{
  "n_layer": 11,
  "d_model": 512,
  "n_head": 8,
  "n_kv_head": 8,
  "head_dim": 64,
  "d_mlp": 2048,
  "vocab_size": 32000,
  "activation": "geglu",
  "norm": "rmsnorm",
  "norm_place": "peri",
  "norm_eps": 1e-06,
  "positions": "rope",
  "rope_base": 10000.0,
  "rope_fraction": 1.0,
  "qk_norm": false,
  "attn_scale": 0.125,
  "bias": "none",
  "tie_embeddings": true,
  "parallel_block": false,
  "extras": ["capped logits"],
  "init": "trunc",
  "init_std_qkv": 0.0256,
  "init_std_o": 0.00546,
  "init_std_up": 0.0256,
  "init_std_down": 0.00546,
  "optimizer": "adamw",
  "lr": 0.000996,
  "beta1": 0.9,
  "beta2": 0.99,
  "weight_decay": 0.16,
  "lr_head": 0.0163,
  "grad_clip": 0.5,
  "warmup_steps": 452,
  "schedule": "wsd",
  "decay_fraction": 0.914,
  "decay_shape": "linear",
  "final_lr_fraction": 0.0,
  "batch_tokens": 262144,
  "seq_len": 1024,
  "doc_mask": false,
  "train_tokens": 1047000000,
  "steps": 3994,
  "dataset": "wikipedia_en"
}
MLP neurons of a small language model. Each row is named by its layer, matrix (gate and up: input weights) and neuron, and shows model dimensions 16-143. Each number is 128 + 32 x the weight over its row's rms, rounded and kept within 0 to 255. Numbers have three digits each. A neuron's up and down rows have the sign that makes its largest values positive.
Before each neuron's rows, "fires after" lists the tokens most often just before its 100 highest values on Wikipedia text that the model never trained on. A number after a token or word is its count.

fires after: "\n" 24, "|" 17, "-" 12, " and" 10, "rd" 5
L7.gate482:107106122106073081190109142072154200158142117111169151142122111097149151070137153096174095144132197112142133118122217125107092150165163163154119105154112108153078123101121073136146144077160054114088157145129110105134088159088152130127146126196082134137148138171084140126094143136182139091134126148149163169154132126189137101138133123137143129190138134154100111101227098126149089104171
L7.up482:150120076103153102125078106065138148124097106107096139113112108132071121175079188124127132082086134159128186129152152131082071162112146135116149137148109128195134177154169175183120127156070150110125123151194155009164173069125096156180128073118154120138120076124121147124132158143134072183096111150131176161168143140090116163079148180167152105104085138101130148157135137184131055171141

fires after: "," 95
L6.gate86:143151197084110132132115125072200096071162167150105079115114127153171127123142169085170135123139090151132084148145105126120080099098120114147168077123096107128127173133113129167010128106191117125133025188134127144065132099119101100124127160160104157111121151159138075151120161136136110124136103137201112111157124103150170070117132109122192190148135091101031123115099152150123144097115
L6.up86:049137111178186111112100140151103135112132111052103104139117127150150150110151139108094140154129155150186113088155107171045105164130180124186151136138135190116152122054116161138173130180125138169138103114116136114179088163150141142146109087098152095101143136160149158120107105127153098172117125178102156145067130094081112171138087026130047170096053133137167115104178093136102111163127

fires after: "." 28, " |" 17, " " 13, " /" 5, " +" 4, "as" 4
L7.gate1441:126085113116102124111119128145108157145108110161140163185071116080179160125121145143175132111154149163158149130196100114169151140133105177160134132088148127160137185100076144145114123128152113119159122217152121073118129169088111075096133139080083121102099140154081139162129061096125145161117202146125166111141140170067127126145184112192198108165137129177126155090155148163093125094142
L7.up1441:160138132126125080115119108171135136101139159054126211079115048186164122119121097128150120141075147101175153131120164152127142144199117121115116091167191073075124109154119115132095138117131124053152137168136109161164139094087072146109124144080102171129155184149080082144142094138163164117168117121113113153107064189163176142154078144099136103136160140167185132137073176127180091092099

fires after: " |" 37, " (" 5, " is" 5, " vi" 4, ":" 4
L7.gate268:163115131116169116165148095149090122109206152117154095148131143119159140126106169161183112138120130130155069119135103150096184130183129102164133144154123134102165083101093154072037131135141064085139157164152135119127160155102158121137139159203061149076115134086093147101097101182149158135100176087073100132186144129111146048174153153111084132171173133134107119077151152150151201051183
L7.up268:046124211126105075142153137111176155141114135121155130073162164087120096092114139127164149098185188140123146130055112133110177137154103125093142150172143084113106159151129105036153205061118115110079100151096176138159138127190127138100139135079127136136154128144140174126130116137137151149099128092120097120165111125102135141135099140139138098176156123141143093147104144160162122105194

fires after: "\n" 73, "|" 16, " |" 8
L6.gate267:152159155146104088134093071113169161133123116140150124167156169099143133131098077087128095135176088146174137111112077110133133136147162112111193138183148174140108126103151163134056154150167099083133118082179116138170151080167100170073153106177134103086116093111105163111094101095120070158137110157192183158153103128174184206139127059156107125194135122109071181068133174112188116076142
L6.up267:085060172166092111112156091146131150144160126115139094163137129018087144109141121143123128097152157118148098144110118127074138169121179172175168138192080152121155170142153137145113122122130175101081135110151150111128055139151081117086099152146085106145111092135090105173151132115109133178197173157163163148204123096152137142102139129063125200120051073057143136123122176115159137109107

fires after: " |" 39, " at" 7, ";" 6, ":" 6, "," 5, " in" 5
L7.gate1304:054091110148161089096116116150123075163102184104146085201133128165127131071125121120126088149122172191114151043143110157129206101138123148141140167138088206154112162091100160163161132156162108150096106118088110140138155181155082102115078137133133193142128130139186115144104117119130169084130148147137089109110132138202132125107134148144148146115146092128097096129114139142139126029132
L7.up1304:162140162069103174077111187078162103127076113150124122125132149070162096090123113137138142172114096133110105063119161136123111194082089126123081098169169101115222106142138123164118114086165080135074138148089141133080119148141185057150161157135160088108069191158161071135173131126160155141055114137065101115137121146125166069071114086130164139056161124099124153174127136085150131137096

fires after: " to" 35, " re" 12, " and" 7, " began" 6, " not" 4
L6.gate977:096125083088134134134130155136137111142184084172072121248134107042185121083144079132141100108120131134155098071197108190102155165116112103124174144119110118180135114078087108159194161105163088148100117122094159153182119115145088076115131157122119123093133174105117095121137173113098129133144172135145166122136133159151164064083142098134138153149171170148171140122132077157143088100144
L6.up977:122102074068125127133126188082147150091183140128105122138099144152138106072110051072073120147124119096106105126119107121158144107116200132141166101118156132158213127140123160070126169069142157102154193115096115086162145130137169073106138106089113079156124130125149084138137068107194057127112169111102152121117121110156137113132058134153099104127138162083146127162085142163096161117150

fires after: "\n" 26, "-" 11, "eur" 8, "." 8, " November" 6
L7.gate980:185123099127086118116167174084146123174188152196150170094143092172144114198138133107149116114144077087074118155145133138153181107152107139140151141144134109117136177138092061122058099151163187089146144119165115112074136131142073157118145179147163145135154162094105171110112137149135117160150187101187126151184142104126141096059095155182156168120099130135107143139105180136118124123183
L7.up980:164153139065105152096093160069116183132129142136141115116090121082160133106128113163154089161130130152118120165075115132065181140148138131087149110187108090149122183087162103116127192156110097067095178168169112180095128143131148147122131121147109083075124144203103164133116138126144093164143100126129127162126135101165108127116163164152061195117090120103106122128148151166135151099143

fires after: " the" 35, " on" 15, " at" 6, " a" 4
L7.gate513:184113092097113117143152117062156119155104149171163029120096123133094113128115113078121120119114113114074091146174147051199111143073204104119095159148155133131131155105064144146102078087152150167094157121100127174176130137177090098093081076149158136101151094152117119134132128111174113135170106102104129142078091106148111120180120173110129147152099142139081191130107144165172126168094
L7.up513:156133134106152163131165096168127156120134094099106116179119158124116155150133134154111103132112126165137107146181169120113024111156103155132090194095159091151113143093181134117154197139090166159068179179153150106096120116139117152125123111162139154148134062137121129100064115130108101153085107090157136080120087136121146058110109092131099158155141071151092144149148097171106097109075

fires after: "|" 44, " |" 13, "\n" 9, "==" 6, "-" 6, ";" 5
L6.gate1440:095084167134089146116195087105111124120090147163109039174131180158145124046120121055117123081116146128145151096111154064176135130119074151107095184140086114094136179113162098152118107078140102149133115147150116133127157091115100119128141066158113126175097138159163078087174133095141100144104142124139135084088149129100136145124156168090137092224137137152091159114147104121153115079111
L6.up1440:134145148102145132149123162145152153107131123082099119101158165143100159079078197079170133111170078087131119135062142103161152152201076134169122128144155119142083151150200064135082175148092165112110132213182134141126105156126170097164094143124118099148173204192137094166117092111159189106176113102146145154147153061127113151126212156117142096153110125069109111173110149155098183068103

fires after: "\n" 100
L6.gate451:195096092118120101176103173128166155185113099132106143150158034140132105145166168043125123115224090102131103079134141135064083135116132160140163136156101148098125139144055130135123134132157126145122136106113164136137100148161142121108131187150117133094102151139080125143055096122144097125183152066185128161162111104118185133125122164173147128132152116171119121143087102107197077159084
L6.up451:109207094118079102138178072084076180155198141125096121140096140144104138119141128116124123109189176148141183140127176158084125158148130187167151155148106200096088132127138157110075118111173104112130159114085150149129081070124135146172155166219143102148158093188067102118156124126143157163118123172210111083159135109089149106107170147124207073083109139164169166106119130112126094138132

fires after: " |" 68, "|" 7, "," 7
L6.gate669:152172151130162080148153111061172145134159177075193158063144093093131151141153152083134170146201121103131079132131136120111083099112174139140152084126154150169112151114155165098124170181191118122127135109185143130139081164106122089105175082125088118111115113119131206165163141127128110137107113117165150150141095095110112190124081132180160198154099145129128119108179137158102138120180
L6.up669:071131107115093144046113104161148105156163140056108099171129190124145189111104103168159160101098181115151119096143141160079067108121128089181146175104134118098184183099180134125128151120138107159130169155110153166181196165093141173180135125136158103150100131125129152093097159104124112070121152168133181184162136151138118114089127154125096120135123167067168110114123134129065120133136

fires after: " " 36, " |" 12, " 0" 10, ";" 6
L6.gate2047:139112128068132095131182100152133152178155125090151120185146188130142095148142089127129120067107101116118127073127082088063170100116128140170109106115101146079071174099134086095103122147138125176119149178127137103122101174144090038055101138158125094062123193111140047124102171098051152119105125129157146073134157124111096170102102106171104143158096089101116128069107103192113150111170
L6.up2047:140111164145132153146179095154101119099111192121130135142139139170117103093105084115094169148129125095061087095137130141105111139178143121175082044109118115171158100144176165131131121114129105141129112083135180137141059148144191155116107118119134153116118102125143102165135104073139037072124113097137043164176111126151111162070105151163076130127102124148147142057085136090132164196180

fires after: "\n" 32, "," 17, " by" 9, "." 5, " of" 4
L7.gate275:136117175044045177121146192151160163113138147128168119189137125134070161125069105122112108119120107168163096146070114156089163157114115135208082181156089151101149144092132062108137113125131129134120095148149123132061139120158093132115132118144143153141100127151139049140127157118128130135106103100126112137145149182173180106075130225091175125132139143102143103127110108106167102079091
L7.up275:085122115118138168163146140122104165136114091093112153156154132134160079177078104137128167119146121083183182154106076119146167161113140138112112147120134145157157172109139111153099145101164120140082116175161186153092133139117157127179121112094115162149119114085147126210133159126128171143113097128122125126153118145119173120179141099100139165132158095103079106128102114085146041102141

fires after: " the" 27, " for" 18, " of" 12, " at" 5, " During" 4, " in" 4
L7.gate322:072119117103159103180176124143150144143103100137114096063137163090120107171147100177162156146141105180087111121127065108123106126177134058115080171120109111094108181141073126143122140157184121115145162187113194118140133139202129116140174185103092122102149126134169116127127156100113145143083166127131126112074092110123131146142117154100141092116205159152116096067166169147176123135125
L7.up322:130154127098129107140178151136082110157075175138067089107134168099130197140193123109134118147092114094101131194149138184126160112109109120063038132112137166112075110124143114150132121125112149126150119132162129094094171119216149112109096172104203102142147079142114133114115146114154121081089164144127105143095104115150135099194129154104139122059110118139105173102142172123124075127053

fires after: "|" 62, " |" 8, "\n" 4
L6.gate1583:136150114145109064118156074114114139099212119105121162142181130068144089144098166103133078075167183131111128133101137133115161119108125123131093157133078158106126159134099110105112177094121160106089117127172138180179107135050126146143136165146080129128130085143128103118162093048142161167154128172173165136164144123167148130106146149103205173183167183100084157102142084067123124147128
L6.up1583:112111123115109122105122137152141136100123173107129160075103177087148140115133162163114121122177099133103098104155127142127151125142122175129124132091123169161140105101177123136158123177113103106130094135179152135078080118163097132158103118085144116095163111139130151118135147148119147182126127106119135148177115064060124149089199107111066086143108100124157107081106119094145119109148

fires after: " |" 51, " Shot" 9, ":" 5, " –" 5
L6.gate1043:149128145112106128165158158093145132089126086133148133153110112139147135101138169114082130103183100131175133158133098158136183143148196092104087158170115077165143152148092176141115183121154157124128150151047181154155143087106124102091111136179149119139180116095133085126131125065070102116100159160180155116154134132149074131076096117148161159190163144101088132083166113112120099113128
L6.up1043:091070113116105101074143151123133122117146150120140159098119129109096133157115125074071215154133098077098094131090121163104134141186151094062104123151139137115067154112116114139100120150124108079117163094095149076102162110094140135125203104156131148159073140151096157082110104097115102130130143172141122139143127192112107133114103161148164138137153122104126179099179115146140136136136

fires after: "\n" 41, "    " 10, " |" 6, " " 6, "'" 4
L7.gate781:086189162065143157164207064126129118153117130075132154117159142174143116127106130121116156088108160122202144139123082085094127105155104169173102167117131128137135131080087112158127113109148125086030136173111175141105083088172105126199152127066120146105142168184141158139167046104144109170133133148128139124171096119110085097051154109197094124109077078130157072142076114166160092085097
L7.up781:067090155140124125082143114169111150145088085101116125142150100190047063118139073079091062176126144134138167109152185110121142128150114144142128126183111121138168166174176084140139114149114100133090124087114138174171128110073133125114187133146108106118176063128139165145137141093172151140146119160123085109111064123147126114073124121118094098159148144111142163197174141078080118103152

fires after: " |" 30, " Al" 13, " " 9, " in" 8, "\n" 6
L7.gate1602:137159168091097141125156107091197120150079091108129090141098170066122160096126115179133081105130185127173107126128205137133132164129144157152120122126122143240060131136127064165093191139149091207114089156179144098101156130171150109194130146106113176181177114114158117139159107125139073091196143148145152082092112139147142119146084084170132109080087096107130104087130115146162123163113
L7.up1602:138090079113140106079163102124176149169134082133114106192091153113098143124114157121163084039133140106118133081075089098065140144094111126080103145104170198152137151139147129132112145144138097133084048110174108137110158177169115108103042085143154126086103169107142112118154076139101122121106162120082178101128167174131145108081111175112186074106116166114105154144098150085118151042143

fires after: " |" 56, " " 9, "|" 7, "," 5
L6.gate1636:117115164141127119166138116107177101090127115130120073125121187105165128136156153141137108134140154138176133171069154151100093127124126164206156160066126162160116078108174172112121157120192108070155168174103152141113128163117120135078147147116097132089143189126121159156087074153122105143171132181128172124114102153128126158126152176136114133165095091086092092115170089100100093139162
L6.up1636:089124152185104164123169129162061115133101155115140071171096127100089085174164145095153129119098112099073151087106120154134087098162128125210172156136168096157077167080138159145135098187193141128132177132117117117195156219108090161110145128118120147072117157165112134140155135124165159144084124117102179141124139110151142104128111130158160086176049151071163119121082068139156131072116

fires after: " the" 26, " of" 17, "=" 6, " at" 5
L7.gate1264:080126192102084148151181179150168147104104111125140118200113142110092153128108159149196120073140115100113119172132060090108084152087189086161051156157087116099129196105147143115188142117126117167155103151123152144150138141164131030074073147106153187132132153175151106146099092135146115102135156134119185083152111174094092133079124199125138168116138123077060144058106154104147087089108
L7.up1264:048098139104056179198159170097134077147124103080074085147139128101063156182174085115103089152153101119126153079087104148161092148097093157160041156118109142142138230134132099104126132127116121146145188117135142193153187115195148102118080108116161168144140113147119102156110071184090161087125133127100138080149133157172097079076155099090137157083179086154060073167156152115117112078051

fires after: " |" 64, "|" 9, " No" 6
L6.gate993:121053177150129140108164163122143146095069120126158085102089114091163100097083139170149074115099129157116105117084073158129077153153128140162140106115101148132160087110140119111119121116134087102106107167157136091109083081104122091184095163121107146129149155132165112190141092145141178166075140136188170132132116127127142080107136129088133163145086128126114122081126161066162153122214
L6.up993:092126174111183132096156176144185148081112147121142106130121166058165145140122111113119132068139106085150152150123092127118161152158073091124184118084121156152111131117185138084130179137128095077112139146179128103174124136107167141090104131095106132149122112115141137162140132115140146110153117102121100162113125164154093127080134149079126117089157086134112178072137159150117098117161

fires after: "\n" 25, " (" 11, " " 9, "==" 8, "===" 7, " \"" 6
L6.gate153:173186142105095119148176188157142083105126118111138055141134120104146128062127147102161155119101077143127107103144119138108118110190114132172029088165072128185118127089093142088168141128109119160178132172121123128075081147166128114140174148138138138092143171134124159141158117109129141062136228108143152119167151172165098130082137184155152109111122144106116112123034114147140110145115
L6.up153:153078106117100110141165088115094156172111130151124098143138122152120142146111126146103126190124079117150053105107170089177097141143095099111088174169123189165107111077155053160147056120097085136105159070125128157113164154159123139134125103156128146132108163166112086138148116112150140084085189153126129083112180128173115074122175144049135099157141156168113119095143090161139116124097

fires after: "'" 43, " of" 10, "s" 5
L7.gate651:152153097086144119176182197126143145132156107141139112116185097104139074098105114128138147075186124112146120097113126140162118107154095076112139174111122131163150139112065102132122136105209157140110075124157171146104057068114164130216133149150159200138146104209117152166213146136152066146181098099104164137104165130152121163167135131118165184197141111119076102171152150130123151083130
L7.up651:148144108146117142106187121115102174093153191125141145101115124147179175166176110088098118107111078123138133209070133188118108117108141135176076153148155165177158120067111143184144040109137144121088129108152093118130129084109098081149160131132148169098071139143104164131202157122185148074103089151091129117093128140137070131082139114132132128095073089123103186117109135212142112119096

fires after: "\n" 80, "." 10
L6.gate1029:175131153128136120168164153133094120132130128100131126107200077111131061062148146125110093079151142138084103149083127045135090111138102156104129125133100139091173130134093054105094088178117105106102147074167165102139136080122088123147115166122134129165104148147143094194095130126164166118136144154133130131150174148050154092128180108089160133138134120113118151125111109152130113114140
L6.up1029:118169089109106113140162124142121188099103188076122171143127109122136131074101145111146183071086095151119146148105113113134136171166114168216166102206112172120139119141134111096125117124184068125105110157093142102118108178063131141083143120122097119099118130158127130122171164082124074092091147126111165151145109077098149108096146118168116134162134164095152167096109123118118158127124

fires after: " |" 76
L7.gate986:159112121116143109111180178091137106078114196135089120152130143124098174133104089165115069122073105153192087073148096135172141139133146108066122120139077140123136103112141098157146154139105111128131169088138134179135117135140112130075141102118107150064147174151120121124105073075052082109195149103071146083140156085114091102074114104148154139065124084108132080088127143147121115154109
L7.up986:067134150095094134160226067092114103151134167160139109112072112073144166151113116111114170089134138180109129146144086141145167134119162120103108170158125145145093143115140168149140188157104114121125157142166137160126206127173089092076084137156158158103119102111114152092105138065120165095143108132110129068106104155106134096155202133173201107129142171045158212143140172100142184069145

fires after: " |" 37, ":" 14, " on" 5, " of" 4
L6.gate1967:174092151107110127143129099149094034153154071179184120150115139142119138176127072091136082090165077122109132117079090112154161095063101131093087133165086070172138143139172157164125133094130159141145141123121131138139111088120128114190095096168157103120130159123137065132135169107128146070093163145176113110193117152135121115136116176165119107162075055051066165126164096155126087130129
L6.up1967:152125160150136128057087117194078085103122161135122111123149138126114109088087123045144148067148133103109189169093177155161158074074101170123134132182128130134122100159129079140071056154108153102145145136145131139122089096115165110118107091158163121200092105100122074118119132134146152156163175183135140131171118110108158136102118147170102087084130122135128159142112118083114172167153

fires after: " |" 39, "|" 21, "\n" 8, ":" 5
L7.gate711:155109105112069118143093089086164160060122084151156143130138089149162158151087118097183072115183137203123121158148150141120168138091179228044126149136106100132103090081116193108055152172174150095100138109132205158110191161139149111121118118187170129118136063111131123124074157091140114157110102174154119150142153100183087084127173130145171179143124132106101133111167118152155124095174
L7.up711:168153156124124156173089141089074141133097063119128103088163127172109153118064079164091143036166106105157073118103134125132141133122122101135116101144129108128156176168115126168125119077117150144154181150038116155134145091157136099100131129069110145130165107123130109095082148086142141088135121109125196144173100165098134100128171107079164106158095156134100128061134171100215110045156

fires after: "–19" 18, "-" 17, "|" 7, " November" 4, " Cor" 4
L7.gate847:160157095144113121119122114116144152143158093161129109108153143134125122127184152092085154126128126092108127160113163107084123131127147146206128093110160154102173177163080153088132128104167083196131089114179165132072127104133148094140119101167170192143125095135102132088105188175142120102189173088098141124078159112151145134159146086140122123120157088098091162147144143114086126182132
L7.up847:110128107113150118148101103106066101134157149129113151129122154154152189122112119113163098100143045143087142187081105141107152169128115154131129147076105149064104105120092054079147135132106136082141184103157131101141118127159169100162181081107149095139173126149140185162157195113085135157139118113095074191115091089127134183074109159058087119123074149137133165091159150127112130098118

fires after: " |" 38, "-" 9, "," 8, "|" 6, " and" 4
L6.gate1639:105165149099033130147108149122147173104079134138157144159134179164194167109077124164209118108080148161133140087115122119125177174126094158171147146146103089158141148102159109144155101112183154084069170150082128140154160072100169145129100136168073131126104202103119129100171062146150163150134120152157170127125131134233158161127188119119150124167097129129100120140155091153117109126139
L6.up1639:151145124108157167150137167107110086135170154118131129181127172054170167134124124172137071182121125087166127166109132115145091154134104184119154141091103084138192145155132117171134130105088117104167138129159166139143132127066115143084113123136136192132095111117117145155083163116140146145120085153116110197090121097190144093111170091124178120124107193090149104105154117124163136163157

fires after: "\n" 26, "," 17, ")" 5, " Story" 4
L6.gate1564:155125162126131094184139145067169156138070110132160112192162133107101137103162137121100118142090154108120112126102103169117198146118139094186134091202083166134177225086092088151065095128153185132064140106087094075202123161131144159090134134159106150158173118128120121096105098080113135082154137116144139107091082101139132159121120134165203167218126118106071092121094115125104123081089
L6.up1564:109106087063157070181083142145162133111127145096123133131169136151111142104120118196176173172121078144095129126107164101092155128142176138162099078139125034048095140123129109175166162129142096166124139115078103102202186126113134070104136131127160098151157136160168114135167102158135106061128130146112089175125097151118045141161100118161124077126167135125117131099137126198111149135143

fires after: "." 36, "\n" 21, " and" 14, " " 5
L6.gate260:115146155119118118139184097124133205116132165118184135142099114048180110087101199146088162009134183152139140096118170152130131140137120175157157122120118129139106155173111106154159126092195108117093122176131106174106143169161067173142118129118112121111155100198144169107185116113141148089145118155120143120141178139177124077093174146144123207100155135136103132103125151130114130137100
L6.up260:161114150146134170114126157135114131137109093135144117107107095132070165161112159140113086139136177091140152056140131192135067138142111094168166148197173114155110142147119194159220155071094120131126135080129176104120131080147114128109176144120143092123118079151075123137127135143159160143164131110143101114132136082120156139188138118085151177143165097131047116130148167098126073140045

fires after: " |" 44, " " 27, " votes" 5
L7.gate442:168125114111108071178099115089145127117157135119195052134140184138100141128113158139132104161117107155117135146083148181153183118113145175130138147144073125108097125156116139088139120113171068161093160116118163157159137109196179159124123096191113113112117142156126122144174152067085164140172142124134104146162110089160114084081148110186122157164110109148124149130114131160108158066161
L7.up442:125080143139122117100170086151176040160101122136095130218156149152098103145076144174150154092078181116150137143109150188147163166152114130119088173146137078051134143115190099120138131095136097127162116158092157138191133178197120085092149131135139107138110129095086124138090119102071188112119125166097175111137067106067123161145173159084129131105152114113132097114187104120106205162130

fires after: "s" 35, " 0" 6, " Ekaterin" 6, "pen" 4
L7.gate1356:171120166103144151153124159149106152103144141129125090138127079115145136123121155113133077142161084099096112108119094169117119133187164117139095186114130068183144155130116146166107084171120173146149143127080149147153027163077114057107124138095109128105136036187096111135092113154121125122126145163128100152132117134113133152140197093219228135190179112143134152175157149060131172167162
L7.up1356:141202162101084106164108110139151123125094170148169129174138093157089182127190109171077173149133093134122109115125136131156126144110051053158148138096162148151117134105139114180143052122185164177166130132110086133110126188088147164153162096126158091138119110150132126107135143123074139103131155153132117122073155171125104179096088157145111123105105133103110126112145113125126145186179

fires after: "s" 35, "Le" 21
L7.gate484:146167088075127167122160095184176115115154139164116148193089055124141110124138127104110096082147161127093086168181130106119127144149138156125103217155107151151162136159120144135049163108168158079105096096152172113107128123127128075166174153165140138128138093155111101152134191129108123072175200088170188109109142129075141159099141159117145154124213115123067139129103093144141118133138
L7.up484:111129166103083163087103129132072093169061124174102107076097060152149068096084106130122046151123127070105124189087141105197069122073122193159178114117175096100196087130103168150159130132145152134116133112087134142112162122139130096118119192100113101129112088174062155156108123117186086205043115106099187061094102125106115115085139126125084179111174216100118118046123111162150135164101

fires after: "\n" 32, " in" 14, " (" 11, " the" 7, " of" 5, " \"" 4
L7.gate1545:119069157121079122104127165120120111100122115138099136122132207127132057105102117152140109089097074179162131082066139156146131134089070183129128125115087086147133116098146101173053112148172131066074143082147091176116082131158109128136111172145128134148137178141098096126171063101129121119085096092141161062079143146064080123098105183101158151146178078124044154120100143117104093057066
L7.up1545:108182063097128096128145143147197107204133151088123112101119161138095137173169076123177075188127059171111110150143120219029109128115164146175115101155082185134106162099128095072107145182121117193119146148135134138122130131173103097134145121116179153090089144112140117147133118166095135082125130088184189136156119077154147125102163185086115155087111107139107130157075123132141131161111

fires after: "\n" 34, ")" 10, " 1" 10, " 2" 6
L6.gate304:092147186068133101169131131164101097075068092112134162168143104109167165127114132111115133113141148123155111065121084118066184149107093128154163172183077159151081167088152070118057120110127126142097110124147146071162111089088116132121127142133104177075127167075125151105120102111139112080124145116093144138070128134099139157100164165114130065174158182113076157172111110126169084128112
L6.up304:127139161103115136176129117123128133138133151084157093129154110101154104184110142167117086097152173209097072159143070154107125150074168149148154167167073097145104143200095120161135116161155105096108162062173166117153192131102183137131145146124118161155188169088174127098125165085100192119169138139150119064077170094198129096187118108163115088099126154160145105067139158159126174126147

fires after: " |" 47, "," 20, " and" 4
L6.gate79:063104157130137150113124143132146155189104096126115062157109148078150127120147160079156098119071118136125078161099114156114121175129115133122065088147107144120142140115132084120155116143142084158049130148066117148145071181173171081139071165125114127142110115111189139085103108125144131126098111165166120131136169099199165087044113175087122162110126169120190076149120141093118153091094
L6.up79:120079101114133122137127198088172161137151143122081130176104158105135142123068108114070143111104070135145162168056158096119102137130141085129090122104142174096115100180134114128142148086129179134061152150125097146160115163160163187082140108122162152111156109141191100161151079084141158189089135191074139166062154190143117040102142142110187158168130148119143148121096095143173069109138

fires after: " the" 21, " |" 12, " in" 12, " New" 12, "==" 5, " Los" 5
L6.gate331:164157062093127123089199164130096155138146139053099123144222126110078151145158144090172113105147100104156124065114178096125128114089106163182060161124157141119170114141114137183182163058196118083132082106135116116104121145141112102190168139125141141107129150090186134149098166090109109079144128130111129160137111140104141087179182194115108148101153112183091126109115120081129090181085
L6.up331:101131197121116090159065127153154147093086094123134116158126069135177190096086148120128143113123103170135151152155115123098103146150150117171079124157094110144136136162140129143124091181155057102117132118108066203170229122141158114090072115117129150120079180129230127148153102137140120112200124128143153143122159146143113058147135144147104120140058079055135191064138115139129089104108

fires after: "-" 25, " |" 16, " New" 8, " -" 8, " his" 6, " –" 6
L7.gate1664:078133107142113090139131170074151102077064179134173124131127152162121131123102133112208166112155089126149128111160129149199207161145114134123124107114176100131106136130145142124099107122132131109137108115150163127061181117151136135038128080145137201173115088150115167154103105117134136111158132121082136087117166110170077154167086109144130182100155141152151113072119177108125136176107
L7.up1664:115154098091080161175099120106121134182144113124133135138133090169089096139133144110093116091149109138127167157088125157174118172133106083123064101105069160145123159174123069173112122089162142150201178161083126166154154165132088114077102156163144083137151141113106070149154087117108150159087143120124172130122129136153109085153167152212212206102175113112122109078107182130105148097092

fires after: "\n" 100
L6.gate1879:122112199107099073150110130108094144137099119147177095155145145120107151090132128161143113124189089123183100139083137130103142199100146140190160137138157136111139144127166131097163100074149166109131074070176150132079103082113117133106130156203121139122133150126090194195164131151170084114146155165157163150126128166149131069131183113152113127221133086095198169109071124168122172102157
L6.up1879:194124129103135113148159132155126134105105140095077207115093069152144125128097130125138147071157147153204171141144107144130129166204172135135105131141142133125079151128133192141123094110153102119078148122142135143153094130179079129138160153076107112109165130101100091142153153121183109116155049106152119076139095049161181110120146204066161099118106107094079209065113150151182106079096

fires after: "\n" 60, "." 6, " |" 4
L6.gate1413:159129112123063135116178194152135148082128104175158089125166124151119126142110148155105113089167158134152101121068125072177127157154152199137115167131087170116153141102153130119137174083166108065136098126172159120106127077155144153106126157123113199104146107166199137203152110103143157128132139111141167134152098084096153075164210122145143162158162159086138105126131109091159067095096
L6.up1413:201159135132111182114144142173134166127138141088148116127105150110096132143147123124141128125152124122145126144121165064161163098090157100184090138119096167122136135127179165133126194103116099133111128141195126103142244128163154087179138176103139083136108148149195161118132058150136139175147123121145123143144106104153102109119135177095148134110057137128143120173110087149145101138134

fires after: " |" 60, "==" 6, ";" 4, " " 4
L7.gate535:152088093143110156146132125091083173125148123158066104153183115087092122113118172115096122057147131124118118075129135113097113127107113138101104114115107153113147171134108110083125084094169062108141080037147101183122161118149100122191110152152130163101129049125142141102159120142146141094125140107109109094169148114132125099091095102104115132136122174113106180122111180105101130136138
L7.up535:146147119072101098100153187120133144111181181141093075132162126072111135152105148088155099058145067144119157112063116163045112122113099157148096140201119129118160140167112081153093112109120143165092150166169079170155105180070106078176117144068095101121121175198149103127145118116146129094130117204099158151132134083095121090121175117134100142133103174099091124104073121094104125088180

fires after: " " 19, " /" 13, "-" 12, " |" 11, ":" 8, " 2" 6
L6.gate173:166158163102102144142168140107149110121224125163156131176125198170069147141139119168151152053135089148149124113156116161128125155135136135183085146125089142116136137145081067140055146065199134088148109186096195101144198119118195049077130115116105067130142141092194106154121105074153128149128171130106156143084159130135149108110130095116148202092090131106096111113087168104184162160140
L6.up173:124145175123115157108139091111125132120108129155151136142155147108167085125105113145145205121109071127136194201139176112128134154115130090097147139171089108088098112130142153129058134131101106122168174146087125085128101103092185111119150059085143149149139112101140092161109140114148176105157157126103131158171102140142129118086118126088136143119120114141145145153102149144157097145100

fires after: "\n" 58, " a" 6, " and" 6
L6.gate1846:108067067090156157126110107104079127178157155144136135135122112106091116097114148121081155098156133137076117090136095060112135170135144146122190113104108115123130199103121114109173113133126130162152169113152187075177112115122184153149142097106137059139159178150117104153114070091133128118088164121173130131105159123125099140129167103123126137165127123124168178119111165139146116136109
L6.up1846:087110134142123113113134125085168191178117098073144202135089149110124090094077171102075080187070103118124143113108120153121134144102179140165177101106121087055074116157078123140138168096145086063137077176160148181148079132120155106118150105158086143101106155160137139158151164155101102153177164139115132128095160111171138072159140158127145128084145184070126119152079143089125142146116